{
  "vocab_size": 19600,
  "rope_fraction": 1.0,
  "init_std_o": 0.00976,
  "batch_tokens": 65536
}
MLP neurons of a small language model. Each row is named by its layer, matrix (down: output weights) and neuron, and shows model dimensions 208-335. Each number is 500 + 25 x the weight over its row's rms, rounded and kept within 0 to 999. Numbers have three digits each. A neuron's up and down rows have the sign that makes its largest values positive.
After each neuron's rows, "fires before" lists the tokens most often just after its 100 highest values on Wikipedia text that the model never trained on.

L2.down68:490513508536487514552507507547542513508454487467512474484455467512485493465494505508458501536487520495506519501483515438444503513494508504556536531458507526507502503518472531489506517493473519480502477486518496511475503478569487498482464450490486483494506519563469547526467469511539496480506474474536482520497468506507525500504467503496516526476481469543523529493473496495519540508465
fires before: ", ", ". ", ".", "and ", "the "

L5.down79:501533517504481515517526455538545487473480505517529462499483473527508486538493511476461471531503491526516499490528545450507489512483530514482457468499531501454510479495490498477507471503454587480537460528503511488473459460508502493514492504470501469481546532493494552469477527499526459465479511478538512497519496492492531485479475496522545521489475513523475465480519533486465507499490
fires before: "==", "and ", "| "

L4.down819:506486490483521506535503541526524459553498476495514488470534508460512530488493514524495500550509522510476505504494487535458479492547534498531472505473528508521464515520474489546507482462516424497511478490502483513501521507577457471489522497486458486509536540514533523567518472514486525500520475535485504488501510451527482534432490492468491536505505463492480477505492527506502479491506
fires before: "| ", "s ", "season ", "season", ": "

L4.down193:478550514502513503505530454491498494520524481481505508567477468553497466529531472521470480505480487547453513520488482571488501522510489477481496515514510489477515466478499497522491461510488468521481432465486503486466504540493483498557487507519482515502519497485519491530481513496482523482510513513507497502552488524507506524522481472491476509482523502453548542502515513469499468462486
fires before: "\n", "- ", "\n\n"

L2.down866:485469460540493512537500459460477487498489470507484484483504518504502499482513486501522499509501538483527489502524530536502502424528485527478528520445493490496516517515540528488482494494543500559526490515481511438484505490483491513502479517548510490472542510541520472509486466509516495505483507475537532518491544480523470468492526544474542502459552512482485466536535500521521516503492
fires before: ". ", ", ", ".", ")"

L5.down367:477510487500435459514506483516479506513498517503492537494481481480481456509473502451457492500489481543497519518494516601529511500530467556490492545467491483491543533511507490491540466477542494511525498528500531489490506450488438511530507509495492501529510479498517542476494487511491512480497502503513464475533482477476499523463511531483553486520500490531498485534510468475486448482447
fires before: "\n", "\n\n", ", ", "| ", "==", ". "

L2.down379:509473491495519541512506512494507500465545522521477510478482474489476460535534520481523471457499489446486498535459461609521510480492505520506491513525530505503484503505462512503469490516497499555487471534525548483495548496535475500537529487471493524472477523458496497511531488520534523468507506497486515501520507490531497477487486494508538493529552531529551527483480502479484480505493
fires before: "a ", "| ", "an ", "the ", "- ", "\n"

L5.down73:529494495505468478525509520464478517504452513517476493483485542480492525471500529523488504510513531549494519456495541396495518492490486462498504458491498516486503490513484491490483459496486499507541488474486509496485471501505519536527536484505492487530524537524523480495524492516479535521532453531505485476471518498511469514506531477503453487527486484486461522480513499537504480500477
fires before: "| ", "\""

L4.down835:517482501480479450500516543441457428474490489469492462482508495528515496507495459497495460507501482552502512532510519486514484534463483531465504516518505488503514493499475519526493472494516493521496509509483458477439525471542488501501498513557487490488482550535488483460534534477471553504473485518548489515483551460484493503466552495514500458477504499508503517431464512497532556515451
fires before: "| ", "Al", "Lin"

L12.down44:456506500465476519498496504501509487461516500510445529484466526535491516527501517481498496478475457470492530492493509725481461488500503452471533504487492471507488517502526453511497500503514460512485509515505482485500486522473496489482498483532506511488518485535464515503509543487551520514512528538495458506492498462512519518498527534587533540495486507507497495497509523490481492502482
fires before: ".", "L ", "W ", "″", "Clay ", "–"

L13.down822:526488510500508479488506512482520445473451510512512481495516514486518517483489517447516488492479477488467490518506484753509491468454477491487469480488495475509484501487664479510485467498524488490527466526478502485486511489532518516519516472496542504518506541489519480492502478529476499503493486504538508518523482494502477517447493496506457497475482494503497474524523510495497483514512
fires before: ") ", ", ", "\n", ")", ".", "'"

L7.down300:457446499508504560543485469477496525443480497507530533486519514474508433486537502509509483545543492514539514477569502536502491519551518494549510492517469492528447478480535501508527493484505493520473515533457522486555533499498492471529523496505502523507507471519463539478489509476500524474508496495523482506515526472506487537476456473492468498474487491488532521499513466521512466460536
fires before: "\n\n", "\n"

L2.down912:494521487529508493504518508489555497510492505513541477460421494506489449496480505450471519482467517506479502491492468549506507496533496521492514572530493493490500532528567491502490514479516492514514498493489441491456481495479498478549492474539473469474510480464517529470505525490470508509492515503509477471512491469498497517493490507487546505478475523502496484521494430456469537526494
fires before: ", ", "-", ". ", ".", "ly "

L11.down1003:543523464471489493558531490496488518515464490499506475480470468451512544495514456504517491504513487494485510512534497533496508504506526487464503529494489506480475441495473503451531513475543543504492492455537528533508516502477486487448474517503495509490481476493511497459481491535479494493475514483530479507486498509503540499423490443506488458461505492496492543505478486468524482512525
fires before: "| ", "|"

L5.down962:505481490497502506466485489500498546490475517535504442503445516480501514432467513483487501490496452512516498485484511530451494509473509531520441473488493552463479476504498522486506535495484477536491494468527488497475499461491507475534530509458479522477465464510496489462471498517469485436461494540522458500509522522556545479518512517495531493515513474503475484506502494470523498470490
fires before: "| ", "==", "/ ", "career"

L12.down1019:457496468502531486493479489488474471508498488506480490458515479510556513518438526521487508511495516479491536494458499578486500489499465491497484475482554491480540538532599451459472513495515495481523509562547451495492529475511484473509537533519480536491500506525503466502487468474502505429458505463515513482540483519507469536502523523558488471499503501490503448480488472459542485503512
fires before: ".", "–", "-", "% ", " ", "th "

L12.down528:555470498494495473452455468438535458507458499524546502510524490493464488493491466481454477508490494500443472491539491609516493514510498516528517480503533481485436480532531544459488454471486477484510506467486516471496488493523489576480463477466520527527537502539547489495512505524492508497542505520511508475499494488478478505462510526509519529497496479521497487501496542487477507466486
fires before: ", ", ". ", ".", "(", ": "

L4.down466:517472479503515531502482475506530441436520498509500520460508480486450537515481499456446464524481505530519492490506513626492515478539521485529492510514489519517503510490505473512493480454544545485515493510505513512500476508451467549517500502502509514510533515475473525516527490492463518510486504534537517540495487512490478509520482491435511489485490523534484505508448456469570485485505
fires before: "- "

L13.down109:480549505527530502504513511494487464538506562493537532484477511489493506505485459490493536483498494488468478516506505574500532473475474499487512513474537502497516446540565466538461528512498502483505494515485507508493496485523486532507476516531486510508537484504516481503501492511472476484526525493460500499497524493503502509514491494464505485526500498474500520523473467489514573538490
fires before: "–", ": ", ", ", "-"

L2.down203:507496526517566494493498480508501510548488504524542524507488523491528521503496534517527509490503487496498469499501502685460502503488528520526470494508500523452516512517502482537513485486497489519502499495508529490504520520468490508466455516523507534514514495474492469483474442480507506473490484529502472507546512528538483474447505490495530525478487483540505509499508505473484503464470
fires before: ", ", ". ", ".", "\n"

L12.down738:515501457519505543466471471539536526453466520544500536475489472478497479498493542508491540497540498478486518487515487414448487524473489486509501522549466505464524524517525463488504466479486457474440525503484463503494483539516502512565503497517519538461515495508495479485504478489512492523550491505516496510531528499519470489497514466466525497506478486430465529492497489472555460471442
fires before: "| ", "0 ", "0", "\n"

L7.down751:528474502517485509523491436473499501525430462460510501455520488510516496513497486493493492475546484462536494501507514559457511522536494525507527535506518474495487532505472477528487505513494485519509518524518531467479576464511489536449487479550467485476548501529496462501485513496517536493464513485492508456493551508517528502503496492500463516495532488487496478549500508469526541533518
fires before: ", ", "201", "202", "200"

L4.down690:517476506487522512497530512469492507471518499458504519528498468505540454485519522499543507457493471490482467499483481711461523473502504516464508527482484483487506498494515509497476495497497496487508478536505489475525553511480492504478512488492520485520497534511496502493452475495476525532519516497526510476494482532495513509491480527434525485526554525453497535542500507489490509483538
fires before: "==", "- ", "He ", "The ", "== ", "It "

L8.down67:522489510441547534457504480541493516492478511484550482476500504521462482546483514518461446497500510509510485519508479472517517532529482459510499509532484499495465473510522496446535480493552513471475471500525455554479536549492477443544510504551484517487514487534492516500512530505473537528516480514532472481463488512485548521476489453471507507476505489479527511498528518504505485447513
fires before: "\n", "\n\n", "|", "| ", "GER "

L2.down151:501475471532525510513520520474480505493460517526456467476438493502520546517482489533481508509508481519498468443506511530518491479452486507510544518474509482517509500486501513529449495462491512499470519502520515494533483478502458475483513515544485514517485478460472516463494520463481518488462517508534452487518502448527503500468495491492474489467515453504519480465478472478533464458484
fires before: "\n\n", "| ", "(", ": ", "Total"

L13.down878:479476502477485498529517517469542500492477522498499535505525506496530546512492514485517531555489446472513495551520498538517475465548508528508469495483539553509532473525582499511476505532489510491503516496507470460469477490472517503493491485470498486536523497505487517490458529511542512504538519509501533539522492511550500485475443501516504525520506570481505494483535523492570485465501
fires before: "1", "2", "0", "H ", "3", "-"

L12.down812:533493490453472467441478541453493459502514509526530430490478486460516526519493493510474488521543507525502505516535534446507450493488508501470528494511548522559513524491484518494537501564485537513499494515482457448516508452500517505473504492501493478465509491504496523491494487483527477463538477506489504488515509525532507531486466495522512488480475507505461500466493519499492513477484
fires before: "| ", ". "

L4.down544:536476488481469513538506501505498545491482486552542476449519459532484518516513553469471511506491519517485486535473468660514478493487517491518452463481526485487535499498501519487465512476508518479484482465516475478533529513494459475520484525488510541482517506518462526505539494503509531496498530507526498465489511536543536519523517513442550530497530482444485482523486467504503450501520
fires before: "- "

L4.down917:472498436503500501559503488490503502553491486564507492510485533508423497491481531501487492476495532501510484487544464555496556513556489506507534491492465465467465513534504552504510506489507558520498494472483522469490489521474522446509511515493455528507512554477468526515466495484509491493485497538494507556499516490505496491496510520476509503461478494488512534494513483489486547539484
fires before: "==", ", ", ".", "and ", "p"

L2.down951:507506492539505513462484449509513517473479521468551516495500480492531517502504552495494493453519494494476503533441482629512524532475425513456482483509527480498495524533496472442516503518470548506498504493481495514487522474485486546490479471478492521529533495477481518501519539471486526514511522517491459472495518522478488513531457460427510506497504478469481507516432492485532486509505
fires before: ", ", "201", "202", "200", "the "

L11.down320:479454525485526462562523513501494454515491460469491488471487509506481471504510508494471486474503535537468561509500507592506504473503484474537519523553511458454481487531533532491495503478483495520475516505453487499442521506494481476542505502530516497480479492497475470515489473489483562485516484502504478491483468472461463562496492500508478503484490481532511510517526483472526501515497
fires before: ".", "% ", "–", "-", ",", "/"

L13.down764:516526516458474511516527526505533438481473462490469504495457503502483494534473502499520486474534492507507510496487511636496477500513475463527452482474493479484522505531532497490533465515474478496530458488545510489511505508508482489549511498494516501507488497499506469462483495542461494480494520513507501506508507470485497483482476521488485496559458519517485508490448466522526467504542
fires before: "| ", "^{", ")"

L4.down605:524489489499444496473534462462516479485449488480483464467510516520512500496492470500491513449490471497511499479465573579500470454521486493459485490460512486490501479490491508483489483492488515540502474497485508495544468470508472528522469472508509501471510520478529478474521520471497527472470473535511483544499518422467535461488440507499502479454487492496498506482468484505540496510462
fires before: ", ", "| ", "."

L5.down281:469496528518508512540531511524511447495484504458490504515494509460511508527522476492479490536484499501487527494489509677498496487509516509503465527473517522492541494537523488476494537466494516490527438482490500508496521524523502496550520527499526516489519529426493560474526466497472526503485499475526491481500531520549480480497517467459467510498502506508499545498493464504456461506518
fires before: "- ", "wood "

L12.down20:515482516533480508478495478479530487508473481519505506460540496502489500479504503459520505480504486526482499472529526494552539517508480468499517480528532514469494495532578486516496508538504523494465493514491545528481494497486497478492493463475479509490514469452512497560509517537517515475505480452509496540510531497505504480493536501508458467441508506477476436494490506481515456458491
fires before: "s ", "s"

L13.down682:500498505490501490517511511507502492528485483485526517458468506511499461498503504500450504498531515499488528519500494571512477515513444465510487468524514497471500461512560511499477489503502540452476506508494509505461509539477443514490499489519544514526516502527461459477484489501508504520512555508508472494483479453458490517496504486522513479534456467546526518471535513494477506446439
fires before: ", ", ". ", ".", "\n\n", "'"

L11.down482:491508507549475500504480465492500485499457494536539487515519520470469475503491560489520494532471513467466526504475478444533518559454471486431480474513479494484498494494527463475499533510481540515485494538479497536467521537523498528490487451536519533475505512500511469546511482502512553495528495467509499530512529480510498482505495504487484530490500507467510513464507464486553479498483
fires before: "\n", ".", "==", ")", "s "

L5.down309:486462471481507538489503508494511485536512498463544495487494506474508484505448447522509493473492505529505503520467516514520518511450505538509502527501510514507486533539504532499482514485525467471450459449487509439523469503483474502491497494558508496510494498522479509473523498535453469475468514476497492515502478484535495501478530477518518466491482474496511526451531497516480492495498
fires before: "| ", "|", "a ", "\"", "known ", "/ "